Weights of a small GPT-style language model, trained from scratch on English Wikipedia.
Size: 14 heads of 32, vocabulary 5945.
Architecture: LayerNorm before each block, rotary positions, untied embeddings, attention and MLP in parallel.
Training: 742M tokens, 5664 steps.
MLP neurons of a small language model. Each row is named by its layer, matrix (up: input weights) and neuron, and shows model dimensions 80-175. Each number is 50 + 15 x the weight over its row's rms, rounded and kept within 0 to 99.
After each neuron's rows, "fires on" lists the tokens most often at its 100 highest values on Wikipedia text that the model never trained on.

L3.up871:19 76 36 58 52 69 42 44 46 50 43 52 27 48 53 62 62 30 56 38 19 42 90 43 54 99 52 26 31 54 70 52 62 41 60 26 54 64 63 64 63 60 56 61 53 62 27 21 27 36 52 37 50 47 43 32 81 44 52 41 52 76 56 53 27 16 56 27 45 63 54 55 40 67 53 36 46 77 60 54 30 38 46 29 38 71 63 49 36 45 57 60 42 60 57 46
fires on: " a", " is", " an", " in", ":"

L7.up144:48 48 42 70 48 46 53 34 46 26 28 44 65 55 55 53 51 39 62 78 50 55 50 58 37 57 51 35 25 47 40 65 68 90 52 30 55 46 87 74 58 52 37 53 48 39 44 42 59 31 43 56 32 66 59 45 74 59 76 41 48 63 46 51 22 19 64 55 60 61 57 35 33 44 69 35 44 36 52 64 31 59 51 57 58 60 39 69 61 51 73 52 46 60 39 34
fires on: "-", " a", " for", " Pr", " pr", " re"

L7.up607:45 42 21 54 95 29 50 55 50 41 66 55 49 38 28 45 46 12 51 48 56 62 54 39 69 60 58 54 61 52 47 51 33 73 54 22 52 43 54 48 90 50 50 31 62 38 49 51 39 42 35 38 61 72 44 22 52 68 82 44 67 57 63 57 53 41 38 30 55 37 46 40 40 28 34 32 84 71 57 35 44 55 29 33 47 57 58 53 40 50 55 40 55 33 53 71
fires on: " |", "|", " of"

L5.up122:68 61 54 27 68 61 58 48 23 34 54 40 49 52 65 48 56 46 32 41 33 52 54 78 42 68 53 26 50 42 62 81 42 48 71 44 45 60 68 54 44 99 67 50 45 52 53 61 54 21 52 67 24 58 26 17 50 43 27 27 67 44 54 44 37 35 58 37 67 44 59 56 60 26 50 42 57 60 62 40 51 65 42 22 54 45 40 85 54 44 77 59 44 21 41 52
fires on: "j", "z", "n", "ed", "m", "s"

L3.up487:38 43 46 48 53 27 58 45 07 64 38 65 49 33 86 39 62 42 39 49 65 29 64 22 60 39 49 45 58 71 45 83 77 59 48 30 51 55 51 62 72 55 44 54 56 51 64 29 65 19 45 60 55 57 58 30 56 45 53 57 32 54 53 39 20 18 64 52 44 54 35 60 36 26 56 45 58 52 20 40 51 77 35 72 59 39 48 43 30 14 85 74 36 60 46 69
fires on: "ill", "le", "ann", "od", "is", "'"

L2.up449:47 51 38 49 39 45 48 68 23 42 59 48 38 22 52 59 35 43 56 41 15 31 78 47 64 44 43 72 55 54 35 29 40 59 54 09 49 47 82 63 49 78 35 38 58 52 42 73 00 70 60 33 43 55 48 49 52 43 37 46 61 69 43 55 44 47 59 57 38 30 47 47 76 43 35 57 21 58 27 69 45 64 62 45 41 70 43 42 55 53 67 52 45 52 86 46
fires on: "am", "em", "pl", "ash", "eat", "ight"

L4.up566:47 56 32 52 52 41 57 50 40 65 81 59 35 58 44 50 56 56 27 37 39 43 71 85 23 46 50 33 37 60 39 39 49 75 33 60 55 76 52 37 52 75 39 45 55 19 46 45 31 41 71 28 43 53 27 49 37 49 70 50 43 71 56 51 56 47 39 57 39 36 34 53 49 43 15 65 28 54 66 38 26 54 58 46 48 69 57 52 52 42 31 73 54 41 72 79
fires on: " p", "4", " 2", " sc", " 1"

L4.up135:40 43 52 66 38 69 55 54 69 45 62 45 45 43 52 56 37 39 67 42 60 38 66 74 36 24 46 58 35 48 32 30 62 87 67 63 44 50 43 33 42 61 28 41 50 74 57 49 36 61 46 55 40 46 55 67 67 27 44 42 60 65 53 40 42 75 36 43 63 44 43 69 69 35 71 66 43 50 48 53 30 48 46 77 52 76 76 67 60 62 54 64 52 76 58 59
fires on: "==", "===", "ric", "ast", " ==="

L5.up865:44 50 51 37 42 38 72 67 33 60 61 63 31 28 27 52 25 65 61 49 38 57 49 48 38 33 41 13 17 70 35 35 49 78 59 47 52 24 62 60 76 48 53 57 45 57 59 36 48 48 53 36 58 48 38 42 45 63 38 32 62 38 58 51 63 31 73 37 84 30 39 22 56 22 41 46 36 77 56 51 56 54 43 31 41 45 36 21 46 59 45 51 63 68 52 68
fires on: "ant", "ig", "at", "in", "it", "and"

L3.up848:65 39 66 44 56 52 50 46 39 45 51 51 42 46 60 58 55 48 48 56 50 46 47 46 38 68 55 41 51 60 40 31 54 57 29 37 51 33 64 63 79 85 62 42 74 55 32 51 41 49 64 45 27 48 44 54 48 50 50 37 66 57 46 30 63 60 69 00 36 48 77 56 55 36 79 65 54 83 39 65 61 51 41 33 44 59 35 33 56 77 61 37 56 42 35 56
fires on: "ch", "l", "s", "n", "st"

L3.up881:45 38 46 66 39 18 45 56 25 80 32 55 45 46 46 21 74 60 74 46 41 37 33 29 53 36 55 49 50 41 42 46 53 59 41 24 53 70 37 57 29 43 41 85 44 87 40 54 40 10 45 34 63 93 18 49 56 48 60 58 66 58 44 46 67 48 42 51 72 40 49 67 91 30 71 54 74 50 56 60 54 38 59 38 37 70 30 55 41 38 17 44 38 55 30 53
fires on: "ar", " an", "ure", "al", "ware", "s"

L4.up86:45 26 42 79 71 62 36 55 30 52 73 47 30 48 65 48 44 27 69 45 43 75 51 60 69 69 45 25 55 63 41 74 37 69 65 19 42 80 61 60 61 69 44 50 52 60 55 39 42 48 29 41 60 68 48 54 48 70 43 49 57 50 61 28 48 17 52 53 31 38 40 42 55 62 55 28 43 55 63 83 32 51 61 54 45 71 45 55 49 61 72 61 64 83 66 52
fires on: " /", " from", " for", " in", "-", " as"

L5.up139:52 45 40 34 36 59 61 56 45 25 57 33 38 42 57 62 50 62 35 59 49 52 49 77 55 50 58 70 34 74 62 36 62 82 63 53 49 73 66 51 41 43 30 36 70 52 35 45 14 39 67 27 53 38 55 37 64 36 59 70 63 59 63 41 54 44 57 57 45 23 45 57 58 54 34 75 12 62 26 72 42 61 57 60 33 72 57 77 42 58 37 36 48 68 61 88
fires on: "c", "am", "-c", "E", "ath", "em"

L5.up22:30 74 35 48 53 51 59 48 62 64 42 49 54 36 70 13 19 41 46 48 13 39 58 30 51 64 62 41 38 54 50 44 52 57 78 33 46 55 49 66 33 21 64 63 64 58 41 38 31 54 44 21 62 81 55 45 42 62 22 75 73 35 54 56 68 64 68 70 64 41 59 68 81 25 23 68 48 42 51 58 36 30 36 67 61 82 53 33 41 41 52 42 65 63 67 88
fires on: "y", "ita", "ony", "ing"

L3.up442:50 61 47 34 55 86 56 38 42 51 39 71 53 38 79 39 55 62 68 23 47 35 52 16 64 91 43 12 43 64 40 57 52 45 66 20 48 25 58 65 49 41 56 63 54 71 40 41 36 44 70 48 72 59 26 45 46 72 55 49 70 30 42 30 59 39 68 19 55 30 57 49 49 27 68 32 59 44 47 77 37 50 41 44 48 76 37 48 52 53 45 58 73 45 73 68
fires on: "al", "am", "c", "ar", "m"

L5.up251:32 64 58 68 51 36 52 45 40 65 34 60 53 59 41 30 51 65 38 63 73 39 56 55 72 41 54 44 37 54 32 74 60 53 41 30 50 49 54 32 36 75 52 25 37 54 37 58 75 52 35 56 61 50 42 56 53 49 46 53 55 55 73 20 56 50 61 64 44 67 38 39 39 16 64 34 29 49 39 29 70 82 48 71 67 61 34 90 64 34 63 60 70 50 56 66
fires on: " Mc", "is", " take", "'", "on", "6"

L3.up270:04 33 39 59 53 83 31 59 38 27 52 45 48 23 84 24 30 34 46 40 30 58 68 59 51 32 78 44 42 47 57 61 52 69 47 43 34 51 43 55 80 47 45 46 69 66 38 19 56 87 49 54 57 72 44 20 50 43 49 31 60 56 31 32 62 30 54 47 34 74 42 63 55 41 68 33 65 78 76 50 30 58 62 40 63 47 37 24 36 45 52 76 52 64 62 52
fires on: "c", "v", "g", "ro", "im", "u"

L7.up524:60 45 40 37 51 79 35 42 31 20 58 48 68 70 58 44 48 18 47 58 45 57 41 58 91 44 52 52 27 35 50 59 59 45 49 58 51 27 63 50 42 67 19 34 72 26 40 62 38 47 37 23 59 44 50 69 50 75 75 42 41 48 40 53 40 12 67 59 63 37 27 44 60 53 67 50 30 55 30 59 20 52 44 51 60 98 42 69 23 43 42 68 11 71 77 78
fires on: "ig", "am", " to", " |", "em"

L2.up292:39 47 75 56 49 61 47 67 22 38 41 38 40 61 61 61 71 35 41 51 40 32 40 67 64 61 52 55 33 56 71 16 32 26 51 46 33 58 73 56 50 59 50 64 56 54 47 49 50 37 35 41 37 63 50 42 67 40 22 36 53 27 73 49 29 27 69 37 46 51 63 58 45 51 73 16 40 62 42 74 71 57 40 36 47 63 18 39 52 30 76 78 74 32 56 49
fires on: "ed", " during", "er", "est", "ant", "s"

L4.up310:36 46 39 55 45 66 66 82 26 51 57 55 62 40 52 33 46 33 26 82 31 49 47 51 69 55 43 22 26 61 41 45 50 67 63 46 60 59 76 33 62 65 22 44 55 59 21 22 00 51 28 54 32 80 78 25 73 52 43 55 88 58 54 50 61 46 59 60 78 59 22 54 66 60 63 45 18 49 43 46 60 55 63 66 45 60 54 68 42 43 74 46 45 69 51 68
fires on: " M", "it", " T", " 2.", " Ser"

L7.up5:46 13 77 30 82 47 29 77 35 36 51 82 63 60 63 52 48 30 67 49 57 41 82 61 26 43 59 54 56 52 28 40 65 51 44 24 58 49 50 45 40 60 38 59 55 50 66 20 64 59 44 65 34 54 45 53 48 45 56 54 42 66 73 07 68 54 62 38 61 41 24 55 58 65 56 49 69 53 51 44 46 65 34 80 23 59 50 38 44 08 81 46 24 85 53 59
fires on: "om", "ad", "it", "g", "im", " first"

L7.up125:35 59 36 26 66 40 45 53 38 37 81 72 31 45 38 38 55 43 51 29 65 48 63 49 43 27 52 41 61 58 25 63 24 59 48 62 70 33 53 60 53 45 59 31 39 35 49 70 33 51 44 38 72 64 53 33 55 58 41 39 81 76 55 28 43 31 72 43 57 40 39 46 45 41 63 53 37 67 39 47 53 60 45 57 29 53 54 47 42 41 35 57 64 38 48 57
fires on: " |"

L7.up470:31 34 51 25 14 69 52 46 60 65 60 41 37 45 60 52 48 43 20 56 42 62 66 60 52 66 59 67 39 60 50 45 72 59 63 62 25 57 71 63 45 42 55 53 77 64 26 58 56 44 80 21 43 37 51 46 24 49 33 53 48 32 37 23 45 11 62 42 60 44 41 73 29 30 72 47 48 57 66 53 59 64 51 47 62 45 05 89 37 31 32 19 42 54 54 60
fires on: "end", "-", "it", "nd", "st", "ig"

L7.up361:50 77 32 38 58 51 64 46 47 40 58 64 50 45 42 55 65 37 59 35 62 37 35 12 49 41 71 10 45 77 35 45 49 59 52 36 20 52 64 81 70 46 81 10 76 38 63 51 08 27 48 22 55 52 35 55 46 72 33 21 63 61 40 49 47 32 49 33 50 56 28 43 43 63 52 38 51 60 25 36 45 47 85 47 36 42 56 38 56 54 60 46 45 58 67 54
fires on: " who", "v", " and", " of", " |"

L3.up601:49 48 33 66 50 28 56 50 48 66 45 54 36 34 80 60 69 31 43 75 36 59 45 50 46 32 70 30 47 51 41 53 53 48 50 56 66 76 48 69 65 57 61 52 48 54 42 17 10 59 68 77 74 41 41 52 40 64 37 28 57 40 52 49 36 28 44 47 64 45 59 56 35 29 42 49 33 49 21 61 46 53 54 75 45 48 53 64 27 23 56 62 27 58 40 58
fires on: "e", "ing", "r", "l", "u", "w"

L3.up734:61 55 60 23 55 61 51 29 46 59 30 25 53 26 46 66 46 51 63 38 34 57 52 23 45 41 64 45 70 55 52 44 42 56 57 35 55 80 58 57 43 63 59 53 59 59 22 55 39 63 50 46 46 51 66 36 28 48 88 40 51 60 57 74 39 50 51 73 43 28 56 67 50 51 64 84 33 58 57 83 39 42 96 60 43 59 34 43 53 65 40 85 41 73 71 68
fires on: "j", "ar", "ad", "m", "od"

L3.up782:56 67 50 44 52 83 49 57 55 53 51 51 41 39 78 33 49 34 40 70 46 28 45 35 93 47 70 33 15 65 47 49 43 77 49 66 76 45 34 39 36 47 75 55 42 66 24 62 45 37 34 43 55 60 52 55 32 32 61 55 67 53 51 37 62 35 89 44 45 68 60 60 63 38 60 67 53 46 38 68 58 62 56 53 25 59 63 54 33 42 44 57 55 60 82 66
fires on: "===", "ack", "y", "b", "ad", "ib"

L2.up498:24 65 25 55 68 87 76 29 22 40 45 53 55 57 66 27 46 46 64 45 44 39 55 37 65 76 64 13 43 54 50 39 53 54 49 34 64 55 40 78 84 61 71 55 56 42 51 31 42 27 49 57 47 35 55 62 50 49 64 36 54 33 38 25 37 34 59 25 75 56 53 53 58 80 47 61 38 99 60 51 23 34 54 52 32 61 26 65 28 40 33 45 42 54 69 58
fires on: " a", " an", " of", " on"

L2.up556:32 47 57 39 56 49 60 89 21 68 44 67 31 62 57 44 62 58 37 53 74 64 45 31 43 69 66 18 26 71 20 49 31 31 51 55 63 74 76 43 64 69 53 43 79 57 76 56 41 48 67 27 32 55 24 48 31 44 61 30 68 35 31 54 79 72 59 29 59 38 68 41 36 47 62 46 41 35 35 51 42 74 43 56 44 81 45 46 23 55 76 49 57 58 44 57
fires on: "re", "ill", "es", "st", "n", "un"

L4.up822:15 57 61 60 50 40 43 09 48 39 42 57 58 38 39 63 47 38 57 48 50 26 68 65 28 88 54 44 38 36 32 38 91 30 51 53 67 35 72 45 49 52 46 63 49 44 59 63 58 56 47 42 69 65 56 42 49 44 49 60 63 71 55 19 35 28 51 39 60 59 30 49 42 72 63 52 31 32 47 46 26 54 41 54 43 42 58 64 64 26 38 48 41 67 51 60
fires on: "by", "ts", "on", "n", " stone", " took"

L7.up597:31 58 45 50 70 49 48 53 56 52 82 58 48 42 50 50 65 27 50 79 62 37 78 67 41 57 66 47 43 38 46 43 23 59 67 14 08 39 56 46 67 46 44 47 40 64 63 63 40 41 53 48 57 60 59 48 47 46 58 33 73 51 71 40 52 21 59 45 43 27 69 60 52 25 56 49 38 61 68 47 66 61 59 58 26 80 69 57 38 59 68 49 46 48 69 59
fires on: "–19", ":", " |", "0", "8", "7"

L4.up642:60 50 23 46 33 56 59 47 44 39 53 61 44 33 78 51 24 34 46 47 30 69 44 43 73 72 66 40 60 81 45 51 47 73 70 56 55 55 59 43 51 36 63 64 61 72 31 70 58 55 68 50 56 50 63 31 43 56 59 55 81 75 40 30 38 38 87 34 55 34 15 48 59 55 48 56 62 86 44 55 49 76 66 32 39 54 37 58 46 49 50 53 33 41 70 61
fires on: " •", "-", "8", "6", "9"

L5.up253:53 23 35 68 62 71 42 61 46 18 62 44 25 54 62 34 41 30 43 49 52 38 52 37 32 51 54 59 44 55 57 54 50 65 62 19 54 55 56 45 37 52 47 60 55 52 50 54 45 52 32 53 76 63 27 40 45 53 45 54 57 56 71 33 36 16 53 52 32 37 37 51 29 36 86 47 29 53 70 52 50 71 26 32 46 61 33 55 50 49 47 99 36 65 60 26
fires on: " ", " of", " he", " from", " in"

L4.up116:32 59 41 33 56 98 59 44 51 36 78 74 68 49 52 48 59 51 52 52 61 65 21 70 65 33 48 29 46 76 41 49 37 78 51 79 52 47 45 34 72 42 33 39 44 51 15 51 22 22 46 54 65 68 42 53 90 45 62 59 63 48 64 48 55 35 78 37 56 56 13 58 37 58 45 67 40 53 32 60 51 69 48 55 21 59 50 71 38 46 58 35 49 63 62 99
fires on: " T", "it", "h", "$", "ik", " K"

L3.up806:50 61 51 55 50 95 63 63 47 52 63 34 58 26 57 60 66 68 59 38 28 65 41 23 20 43 28 44 36 61 42 35 60 57 63 31 32 65 69 55 52 57 53 44 48 69 40 53 42 78 67 50 43 63 30 06 56 35 49 51 62 26 57 44 62 40 68 26 46 60 34 61 44 27 46 46 54 39 67 59 37 58 85 40 58 53 52 57 44 18 43 92 37 59 69 61
fires on: "v", "z", "ó", "ge", "ry", "g"

L7.up887:57 44 31 60 40 53 52 57 34 69 65 45 38 57 50 60 64 44 42 49 61 75 61 51 41 33 62 33 43 76 38 29 51 63 49 55 54 44 50 19 61 61 46 42 42 54 39 17 60 24 61 50 77 48 39 58 76 33 38 40 64 67 79 67 13 49 30 46 29 22 45 48 50 35 59 52 36 33 66 34 35 77 69 29 28 59 47 40 53 19 61 56 62 04 53 39
fires on: " 1", " ", " “", " \"", " 2", " votes"

L3.up889:28 46 44 56 61 52 57 45 52 25 64 58 38 45 56 63 56 35 76 58 27 50 37 26 25 44 63 45 36 70 28 44 26 74 50 37 64 51 78 61 66 45 46 51 42 58 34 26 33 58 54 21 85 40 54 46 48 55 78 21 51 49 47 43 52 19 70 38 53 34 29 50 55 54 55 67 38 77 51 58 39 76 52 61 21 61 44 60 14 66 44 71 62 45 66 49
fires on: "°", " |", ".", "o.", " /", ";"

L3.up481:19 73 42 32 44 64 52 55 46 63 48 50 41 33 21 63 46 36 61 47 44 55 39 43 59 75 56 30 67 58 46 64 48 65 66 24 54 51 67 35 56 43 66 28 66 70 38 53 51 67 54 53 55 99 29 38 55 17 44 59 47 34 56 46 48 54 54 61 65 40 71 25 41 43 55 45 46 45 48 77 39 52 44 33 53 45 50 41 37 50 55 48 51 24 69 43
fires on: "on", "ab", "d", "le", "re"

L2.up409:47 53 36 45 58 93 37 58 25 72 63 67 46 31 81 37 29 34 74 27 12 74 50 45 62 48 57 37 56 51 48 56 54 50 56 19 45 73 55 61 57 43 86 55 48 50 53 50 59 50 22 50 42 56 67 69 58 67 27 34 66 42 37 09 40 42 60 45 41 44 48 60 64 49 57 73 70 74 52 56 26 62 69 25 52 56 44 58 39 43 39 77 59 51 73 69
fires on: ":", " (born", " code:", " ISBN", " an", " of"

L2.up666:48 40 49 78 66 63 52 66 45 45 61 36 39 62 54 62 52 26 79 45 54 42 53 61 55 82 46 28 17 57 25 58 61 65 68 38 48 56 45 72 99 37 49 77 41 68 63 44 55 28 32 31 65 90 49 41 52 59 42 35 63 57 27 30 55 34 57 17 67 56 40 31 42 52 61 45 45 56 71 60 46 53 45 48 47 61 42 37 37 51 80 58 42 58 50 53
fires on: " for", "n", "un", " a"

L3.up44:44 34 42 31 42 51 70 61 25 53 58 31 37 52 67 44 29 36 45 52 58 71 40 47 55 56 62 60 08 74 49 40 44 59 52 28 75 58 49 37 71 41 56 70 66 43 49 63 46 33 29 44 67 50 64 37 43 79 75 36 46 36 38 44 47 46 87 43 36 40 49 55 68 61 45 43 35 62 45 58 52 60 60 56 62 97 45 51 48 50 43 55 42 63 71 55
fires on: "it", " /", "ib", "am", "em", "ar"

L3.up358:34 64 70 58 53 44 55 50 43 63 38 59 44 63 47 69 59 19 42 48 16 43 44 55 38 61 65 32 48 51 52 38 53 85 75 40 10 61 53 59 51 39 08 36 22 47 34 31 59 31 63 58 42 73 51 56 53 60 34 33 60 68 73 51 52 28 64 60 40 45 48 60 54 31 65 61 27 87 35 65 55 63 44 51 38 64 46 52 57 56 44 77 52 21 66 61
fires on: "8", "7", " 1980", "i", "i."

L3.up772:43 88 54 22 45 54 60 31 53 59 49 66 41 29 49 46 64 16 56 54 54 55 59 43 44 54 50 41 59 62 51 44 69 41 57 69 50 50 32 41 40 50 72 65 30 44 40 70 59 76 44 15 62 74 51 40 50 55 70 34 52 66 43 42 35 23 51 71 61 45 61 54 62 41 54 45 00 71 69 74 40 50 53 44 54 58 49 51 37 55 59 62 30 61 63 64
fires on: "o", "a", "ar", "ad", "ade", "and"

L3.up895:34 49 57 29 45 36 45 10 20 62 27 46 40 58 58 34 43 30 44 56 40 28 51 26 71 35 44 51 45 61 34 40 64 64 49 61 50 66 52 69 52 61 63 77 31 45 45 59 24 48 42 48 87 64 49 62 45 49 58 54 68 49 38 48 64 60 36 56 59 15 47 60 76 56 36 69 17 68 52 57 53 32 49 60 53 60 62 52 75 12 55 56 51 54 43 69
fires on: "er", "ar", "ment", "ings", "s", "ator"

L7.up540:33 50 57 40 62 70 57 65 30 38 69 43 55 47 76 32 66 56 82 53 61 58 46 58 47 54 61 41 49 54 57 63 18 38 76 55 44 56 61 64 60 55 72 61 62 55 46 59 14 53 46 59 53 55 60 55 36 67 71 51 63 41 31 43 32 60 60 15 54 53 29 50 38 45 40 40 34 67 33 57 42 48 59 28 27 36 57 56 21 68 54 39 29 50 53 71
fires on: " K", " D", " L", " N", " C", " W"

L4.up851:23 65 45 91 51 60 57 34 31 55 44 45 50 44 40 51 58 50 32 20 35 64 23 68 62 63 47 56 35 61 31 60 51 65 67 39 35 61 51 41 63 49 44 59 54 79 42 51 58 35 54 47 55 50 71 50 33 51 75 27 80 39 54 41 59 48 51 55 45 42 48 54 45 45 48 59 33 62 39 77 65 56 61 78 32 67 59 47 53 60 60 69 27 32 52 68
fires on: "9", "7", "8", "0", " for"

L7.up309:26 45 44 54 20 53 73 80 52 55 42 39 44 56 70 45 41 19 40 70 46 51 56 69 65 40 50 52 57 57 19 28 82 51 28 42 48 68 45 53 49 45 74 42 89 63 54 32 73 40 43 46 85 65 48 52 42 39 42 47 37 41 42 36 68 56 72 26 71 48 59 63 46 51 61 56 74 79 73 55 71 47 85 57 37 80 43 43 48 55 27 23 44 65 73 67
fires on: "end", " end", "ind", "ib", "ig"

L3.up718:46 31 38 46 58 61 37 59 41 38 45 77 44 64 48 44 44 58 37 45 39 39 79 56 57 59 50 40 62 54 55 28 37 79 86 63 42 76 65 73 48 32 67 65 53 75 35 68 58 22 44 45 61 36 71 34 27 43 65 57 55 70 44 48 49 36 98 25 50 21 31 67 47 58 44 62 76 79 60 34 25 74 41 59 33 50 14 67 42 16 52 50 29 48 69 50
fires on: " most", " •", "-", "==", "==="

L2.up545:31 49 58 67 78 45 41 33 42 56 72 43 34 40 59 41 66 37 50 47 31 47 47 42 55 37 79 30 59 65 41 31 42 65 40 35 41 83 42 50 58 66 26 33 36 50 39 19 31 38 69 46 47 51 29 48 35 58 35 37 69 69 55 42 50 56 49 64 37 45 50 75 48 50 81 42 56 32 50 75 32 68 53 53 52 99 48 55 31 06 60 57 61 72 49 62
fires on: "r", "h", "l", "ro", "ol", "om"

L5.up622:26 46 61 76 56 38 37 25 39 30 65 40 47 54 22 33 68 46 60 46 72 56 62 37 61 67 55 42 46 32 51 48 68 46 89 32 46 22 49 44 63 47 30 67 59 52 64 69 50 46 36 33 75 39 46 30 64 55 58 51 53 34 41 45 59 31 50 50 83 65 41 49 62 35 56 59 33 65 57 48 62 56 39 63 40 46 60 47 34 31 58 56 49 78 26 87
fires on: "n", "le", "on", "ster", " for"

L4.up2:11 47 37 85 73 59 60 52 42 39 31 32 44 42 36 43 50 44 53 68 39 51 64 45 42 60 50 59 41 50 43 61 46 56 53 44 59 48 40 75 33 38 50 56 45 68 27 24 37 60 63 37 70 80 38 30 48 56 44 49 56 51 87 24 54 53 43 37 43 24 38 62 60 44 54 46 52 68 56 36 41 49 32 54 51 59 71 30 57 63 59 43 57 54 45 77
fires on: "ies", "ing", "ony", "bor", "led", "ment"

L2.up57:72 50 50 55 36 47 60 67 70 46 82 55 31 51 43 45 48 36 47 40 46 41 72 53 21 55 52 40 63 35 44 40 61 71 42 32 63 47 56 58 54 51 29 51 52 50 49 59 57 50 36 54 26 49 43 38 47 53 43 52 44 48 44 45 38 37 30 64 49 55 26 67 44 42 74 45 55 30 58 39 50 69 59 91 44 59 47 38 53 52 66 60 54 55 56 56
fires on: "==", " ===", "===="

L3.up799:64 34 34 57 58 46 67 70 45 45 77 69 51 60 52 28 63 34 68 21 67 54 39 60 64 44 56 63 52 68 39 32 31 48 47 53 50 92 67 82 41 57 68 66 57 51 43 46 51 44 13 59 87 67 52 50 36 34 50 70 49 72 54 76 13 28 59 47 44 46 36 50 49 17 70 17 47 55 59 67 29 62 62 54 45 44 45 41 41 61 54 68 63 55 27 62
fires on: " most", "y", "ore", " of"

L2.up275:46 46 36 41 39 23 30 53 48 59 89 58 33 53 48 48 68 35 57 44 52 60 43 15 39 47 57 50 38 67 39 54 35 62 39 38 42 74 39 43 52 68 48 39 48 29 41 41 60 38 58 55 50 41 30 27 71 43 48 41 50 65 58 45 37 53 55 72 67 66 76 48 24 43 62 56 33 58 60 68 67 53 75 69 43 37 42 66 48 33 34 59 66 46 58 71
fires on: "ed", "ire", "ight", "iss", "ained"

L5.up165:54 48 47 35 49 47 56 45 59 34 78 50 29 56 55 46 48 52 53 59 62 25 72 72 30 34 57 60 63 75 28 45 30 71 63 33 66 48 46 81 57 68 45 62 53 64 30 65 55 52 26 30 38 59 63 38 42 38 50 47 42 27 28 44 47 49 54 58 40 59 62 63 38 62 54 60 71 34 40 28 53 60 44 45 62 59 65 60 46 37 55 55 49 64 23 50
fires on: " =", "===", "s===", " career==", "====", " ==="

L7.up829:50 44 67 34 86 43 55 46 51 68 68 68 15 70 41 38 45 33 18 54 35 48 47 42 51 45 61 33 43 59 34 52 72 53 36 84 52 65 54 66 62 51 78 18 55 52 40 65 44 46 45 44 97 47 65 54 55 55 74 20 60 45 48 24 72 42 66 54 55 56 56 64 53 62 64 52 77 46 39 57 44 61 22 58 34 48 50 57 41 69 47 52 65 44 56 66
fires on: " |", "u", "and"

L3.up153:50 69 46 60 57 60 38 39 65 64 62 02 42 35 31 47 59 43 34 31 49 53 59 62 55 50 59 67 33 54 40 20 31 89 74 25 28 68 66 67 45 50 38 35 42 65 36 68 28 09 65 61 61 72 49 56 48 61 45 42 65 51 69 40 50 29 62 45 30 46 56 52 34 51 39 60 14 69 61 48 50 59 39 65 25 83 50 56 46 43 48 65 43 49 58 70
fires on: "re", " 18", "x", "8", "7", "9"

L5.up422:49 50 70 59 58 59 61 20 53 46 32 37 41 18 46 55 34 34 43 48 44 51 69 52 52 35 62 42 37 57 39 46 46 40 56 55 61 50 61 59 37 50 21 50 45 60 31 43 43 41 65 50 87 54 53 29 60 36 55 23 49 41 64 68 45 63 72 53 47 15 43 78 51 23 53 52 64 77 44 58 57 65 52 56 26 70 21 40 62 54 63 51 32 39 44 61
fires on: ".", "w", "at", "is", " so"

L3.up856:55 63 47 20 47 63 46 46 51 56 68 55 49 38 67 52 38 57 50 48 30 63 33 35 34 26 49 49 26 40 44 51 76 57 57 37 72 46 64 44 67 29 20 63 59 49 38 37 63 52 51 63 65 64 41 07 18 29 68 34 47 36 66 66 61 70 57 47 89 37 30 43 51 58 57 66 51 87 41 50 55 39 58 59 76 34 72 37 36 22 39 45 55 61 42 65
fires on: "og", "ay", "ig", "'", "at", "is"